From a checkpoint of a small transformer trained on Wikipedia: attention and MLP in parallel.
MLP neurons of a small language model. Each row is named by its layer, matrix (up: input weights) and neuron, and shows model dimensions 48-143. Each number is 128 + 24 x the weight over its row's rms, rounded and kept within 0 to 255. Numbers have three digits each.
After each neuron's rows, "fires on" lists the tokens most often at its 100 highest values on Wikipedia text that the model never trained on.

L5.up197:125117140108105095137110100171087121139140106133147162061166138149109103144104148108158094125170119101142108114081113071124144120094149101130155153091145116120123131103108164112066150161117131149148148151052119143153133148116098125125129124170150136147107133125113123109124122123096148165
fires on: "I", "'", " I", " \"", ":", " you"

L3.up490:138119131115100139140126166136137144176103158123172103113109107161128123079141096116126120104139148118169149133163158126145081125162142138115103107106163131138128117085119142135155111136140123148149132097092136132152110082104154135095125145124080132128142089156104147084141121153120099098
fires on: " ", " over"

L3.up281:123132110130120150161139091157092156165171111113175143112135143123119094150094134133132115134115128085131114135161122111123110159132140106193150142115100121159117100095082104126094194114114108163161146135114172141126106115153112117126170126143155122099105148100113177122144166154112158152
fires on: "ing", " this", "ly", " ", " to", " Although"

L3.up254:120099135139120161142120097172155154143106116145102093159111137076080141109116164123133131166140124128110155125117136152119129121115179084126114149101130107134103164119152145133125155141120148095099130140106130174143181071126118121104159097103139150074163140127102127119123147146086138125
fires on: "ly", "h", "-", ",", "st", "y"

L2.up333:100158093112134092155104139134145114117148099134158132103105139140144151092092115138132137164167154143058152111151137104098135111085124130149105146113136144126095135135136131121155059153107169074158148131169087153097120122123113103129131095127170141152147133137104137146119138105155077139
fires on: "s", " on", "ing", " in", " to"

L2.up434:129139143141144109114166137204134099085149124085083131109154124153150108136152147110169130084170198120136122138144152100121105133147107089162106112099145104148110128140142135117098139168129158181112144142063115134099128139126120181099163136110166167121121179101127122117135130122115100137
fires on: "s", ":", "m", " without", " for", "a"

L6.up399:157143113116086123113107104137122141105113130139151118095156109104134102154088134082122143130126172138162142140123141144141115106154149117113121173120183107180124126125123137144138150098116104134130118114113118141098094144088118114163155142109173111109130124102128151165100179109140120120
fires on: " S", "6", "S", "s", " p", "R"

L10.up422:129125117133124151117149124150117187163162137128118131116142162151146140127172076115084144067124141108136137095134107154195146088129156164126111102093177152136177102129100125133135162118112117109157115124098127158142129143143147115089139125126108113116119124153108139132143091132129165105
fires on: " ", "y", "ex"

L8.up166:102130127158074119129135120108145115147106168094117120065142140144100155166166083140121108086114138138130131112112100102162104116161119143153136119100166130127117167092126127128109114111128099175075116137121114121107098079155148184126141108131111108138130121086087147107176111108129136135
fires on: " for", " with", " ", " to", " of"

L3.up574:127083117110144143140116135160110146134136129146150120115109098134078167142123189114163119109112120133140132086131133117099137106142153155133126131109173080143127156122147106133140080133130175143133100168186094149123141094175135123108164119152139140112145110125110154101103110109117127158
fires on: "al", "ly", "y", "er"

L6.up536:144142138096150103154111110147111157138108132155100099049107084098119124141102141129156147115118130106165093126106091123118137132150171127127143168108155130141120130139095118121124185136149092118091134140132101147089116136109120149148135124112115128161123106136127181141108170099118169183
fires on: "s", "g"

L3.up374:071112092089138120112150150115112081131135176154150144106137150154119154095171091142147135069102104146124161169132137108113128123120134147123107139130132110156102133115160132180113116106100161134131116101134111141125155129155158110120127105134153156139135156078100114168122141088113166106
fires on: ",", " for", " of", " that", " in", "haus"

L10.up230:136133140124120169143136111119146183127154133139123150114099105146116128135154187138111170096114130154114187079136116130110104141117084121118108095127114166115138137126137137136147145124089185181129143140173090119170099129093157114154166148161133110136129119145093155119125142158156153097
fires on: " \"", "-", " ", "_", "_{"

L10.up90:150177111119109137121110154125109146134171115093124125110095134116117127107119153107175144085142152125123109134120164126158110141159141064100118153139169135099105126163086148153093127139144156121091144144123121147102090106156106140133156132139157091078181121117103124129117141174171148168
fires on: " \"", "t", " A", "r", " a", "p"

L6.up17:136106140126128140156121163161107148100140072159156138131107117121137131118151158132145106135079138128144138122102112149124135078088137118165123150128124115110126132185096168111167118113114122193094141123135119138110119145107151131181150137118150126138174158149133130131116118159137127157
fires on: "th", "ph", "f", "ent", "et", "ter"

L6.up231:163161133165129142095121120153118142126123129105106079165123113152140140135138113128121151106180134126102149147104137119112130143167106132153140159126125107184091147081132087159141145177081116145109109092159135140109112093109104099132171153148149157055162114138130117124120082100119137118
fires on: " and", ",", " even", "path", " "

L6.up191:149092102133166164172110103169123115179136147161137128110103131132101122103096162166127090106163134114116160138129133105154134137154148140137130162123150156184081113103132086123138138146111127125140155127162102145122109151098153126120123107133136161149147126156096141136118160140112125153
fires on: "-", " (", " ", "ling", "s"

L10.up190:185122114148123072119087131163151108139089172134130131171076148134126105156109138158154100121100099123149144129107103108112106124091144127151092111106110145170174118073139108122144107149130139140122159099128102150118149163151093122149154179090121128116125100084086154125154123114110133143
fires on: " re", " in", " sub", " pro", " In", "o"

L2.up759:114148189142120140136176153146089104133104115127157103136112117131124152088101126128127135091129118062122164134156153146135155111116155128088134142198150127118138121129144089109117160087155121106144116148124105125107086126086127105108150166103164129074108115150172099142112131151122131135
fires on: " Li", " Che", " Ke", "um", "Li", "ri"

L8.up557:086144153127121153122146101158150105152157139133134120156129129120126118178109092130119066117138135108145110171077122124142131135137116089123134135147131152151111104111078094126114132159169158106159151095135113118141128158113086120117101092154141135158143117113086159136109132111155164136
fires on: " re", " de", " ex", " worked"

L5.up273:160115111144173128106134093146087122159110112128143090155132139103134156111093159148079160087150133100126137079136115131134144148146146143138110116170089132167097135118149122141135149137149119123124120184112141141126094131158137141134153133094139147081133098129125141135133122121128137126
fires on: " a", " ", " and", " due", " Total", ");"

L2.up190:126070131139102114123146177119130128134120139135120148115171134125090154103151154134171113143097113136097164132141114082112117153121157128155120146104117139166082127109157107132122108103148142120119120113117100140138128163125133155121159103089162166112127169103093136113087156101113139129
fires on: "s", " for", " to", "d", "min", "ent"

L5.up667:137095109143127112113096123121094105168115130120135117070117130116120135137100163100121107151120136118138156136115079161143121100104118067157092127121149154120101186125127126101077143153117135149151137147129129151143093162119093141152152122131150150143124147138112140159142121127130147099
fires on: "0", ",", "mb", "ent"

L2.up364:134164119154173109100097124194110124081123133121114154070118143084123081127141132163117193143144146139121128121135135147105136136122104150150139153116107166159151141143151152123109162136095140152120102181126108126123106114077132103098161123147151081112151109092123106152135112121118150095
fires on: "ang", "u", "h", "vi", "avi", "v"

L6.up734:119122085112135140163103157154130126143121136116108127117099120119095098102134131127144131129152120074116145131121118151126155113167150143099097130095116130136124108102120114077170132159090143116172145137184113101167098116112156141101135145114117110110112128129097146152157099104111128105
fires on: "-", " ", "–", " pair", " by", "."

L6.up632:129145111141129158100095105121160134134111140171144070147082159116137076138110115138109160140074083145116172108141110146178095131069110167136091139137111177163156141142151105114145115161107162128148134147149095130149134170141172129120146169091131135138135092147086140156122137126154170155
fires on: "-", " re"

L2.up350:096153132125124110103168145116137081087137120144124122133092163129162098151188171129124090102103136129110120143114158114147120121137127136094100142110163134097108136128143145146120168129108184103131159103136102148131123085133156122082170076105174195073092134132109137127138124125147110166
fires on: " to", ":", " for", " among", " in"

L8.up447:114140168102111118149132082121112142151121094150158164096171125124078116152151163078139086114157135134118171144145109103104130102103152123111100104111145116160130118071080163090096155116116172158106153087115114180114109142138136095127086132152170161143144140110101164113089151138131105115
fires on: " ", "'"

L5.up401:128104109083082097085157127139124137147067100152160152139090133149179150184081129115121181129111152097127121070136135159138152105166136114129136131149139098122132148118125106076094143129109111089103135137134092111097116112080189087140153114153109155109115147127112103167160144086157103111
fires on: "2", "r", "ir", "3", "1"

L2.up430:173103138153134143143110109157120173174117153144126131088128131118158103080123140134128140095117096157148152126107127159148141107138104142151178152103136146110116133117162117117075138131123126113135140140107132133121173151162171107127133116096083164180119111110123138132110124132128165177
fires on: "s", "ic", "d", "k", " of"

L10.up340:117081120147117184096142144134122147147124120146136086150102145155131131160147136118128176082150068133117166140152114159122138083173107137110137151117149181126102159114114140128161135136106159129147135118142091115152168146143118098124105145107162069103081112136132122143089170149183146125
fires on: " \"", "-", " like", "the", " how", " pre"

L5.up9:132114105166168116099174148097097093119126099161142110072117120147149127118172128125151179139122158117191130138089096099124122127135151077110104168132145132115116109097104110110125144111140128083144122166153142130110116144120097133149123119142133172114122111145099165087135114134085183127
fires on: " ", " public", " for", "ri", "s", "y"

L2.up589:118123147144116126104107139161167114138129175094119145131143112168155077121133129112115151179130102176119118157127101093117094147105171149116210102164113111153127098148140128111162123131114097132139124152155099115123114132097148141155096126118132111134157143069147123114145130153122125111
fires on: "é", "ran", "born", " Win", " Juan", "ré"

L3.up601:129162110111088131107120103108141130104070138113107100145148105133151151111176116093116122101147107172130152140135132114142076108094127114146140142070148126130140099114080143120098120158133121102152124131126138118137141149174156168107165087083172154137127152120160119105144119135118127083
fires on: "9", "ir", "se", "A", "N"

L3.up176:146174102114124116153168076142108121146108139104094138091145102132172149081124128120147129122181147064134103149089146134127090144112109156144117138099160124119135126132122106128125158125139148149136167124090100131144076116143117132149151124154103114144159131121124147138121169122151098124
fires on: "e", "a", "al", "op", "pe"

L6.up606:116139104139120111124138102127120084151119153160100144131135115128144150155150119131082152136126157072121134143169132153112135107142099143081098161156097085096121115101127105154126166121140126115114118115134120148103151145145144128104111136159143133134112133107085087129164116130166134122
fires on: "4", "1", "3", "5", "0"

L3.up463:113119166174138120118141141095102146140117159138116155101136141111149121073099099109147123138091104137111204136144135133105138106128139145119132128183154110120106126093163162096162162107132153098113109130130087107172103179155117164142125096121102159148143103126156134139084146139167140144
fires on: "s", "d", "t", "ca", " round"

L5.up6:109139107182088159126117155140148134180138124113183127123154114149121144125128139103129081136166143130144103113150120113090102103139121126155154143123136143128154105109142093083126138102171130112177190076110130124115131121140112166126138184139116087111151161137118156111115160159084144120
fires on: " to", "e", " ", " through"

L2.up459:105115084116134149145130113170167137131135157109118149131126116106157131110107107147101106162090108141117141146178121140080116117108119188130093141147176162151128162141143142145163125139129159159130156153127132111153143163118147145166154115132140162133137152132104156139089173164129084136
fires on: "a", "o", "e", " part", "ing"

L2.up556:112141121135113137136133165128112118083122164160132138119138108109150172073115133125159105147148127115170139164149095115127105162105111123139038122138116130119130092145119153086154123116116143176123151175115109147137088121147153125142150131117170169121098129131119143150103155184165103155
fires on: "t", "e", " of", "a", "vi", "lan"

L3.up497:074160141107163139124117147149097153099122097183147110127120117125130159149093155151145151142116114164175136117128133173099109084092149130132121097128144129091124150143118127122120160125157132140099144111122121133173121106097146120150114118104167116095102156146122141118134160093157093108
fires on: "et", "th", "t", "sh", "it", "h"

L10.up490:150151102144121168126127159135115131106108118154109125075154160147145117069126102167123158143170143157131118139177088113063107106102135111135121121092130120136119101110089144128152092112113102157126146150124109167102136110173115134156121117102141136179143165155094113108106148134146128133
fires on: " at", " At", "s", "At", " Bur", " Scar"

L3.up346:161153114130117114146091131183146162140114095105081141127097118141137121118103142119116105180131123115106146138099115162112143109118140162165074093116096105137112098161122137083147120122110157083129144118106096138127115131086132102113154130148133136157123101122141166143108122129150092111
fires on: " in", "-", "m", " of", " on", "n"

L6.up238:167173111151159127122099169133148167160111136149132132096130118080152093144105140117127154129124157111114125133128152145115156113108123108149107134093108130161116132077136130151120098138098163137153098151145151149159084105111162148123132176157110123123115136140064140124106119121090154107
fires on: " ", "y", " b"

L2.up16:110170084134104170124116113162111113138110113153110090069157127109112111155136123117137119142138152145095144115158128162120137163092135119137119149104170114133112155111128170112145145169153159145112163129125101153099129123118148180121179078170159131106151116087145138135113171134110128116
fires on: "o", "st", "a", "ar", " more", "h"

L6.up119:149183111158171149134108137145119119145176134104118085139093137109105132125131105118175108106146157108084127135100157177135170093137106147111105130100083152115147127152171107129122137169100079114141150163149105114108137129158121184125145133137147133131129130138102135132112068149135125144
fires on: "–", " (", " A", "-", " in", " of"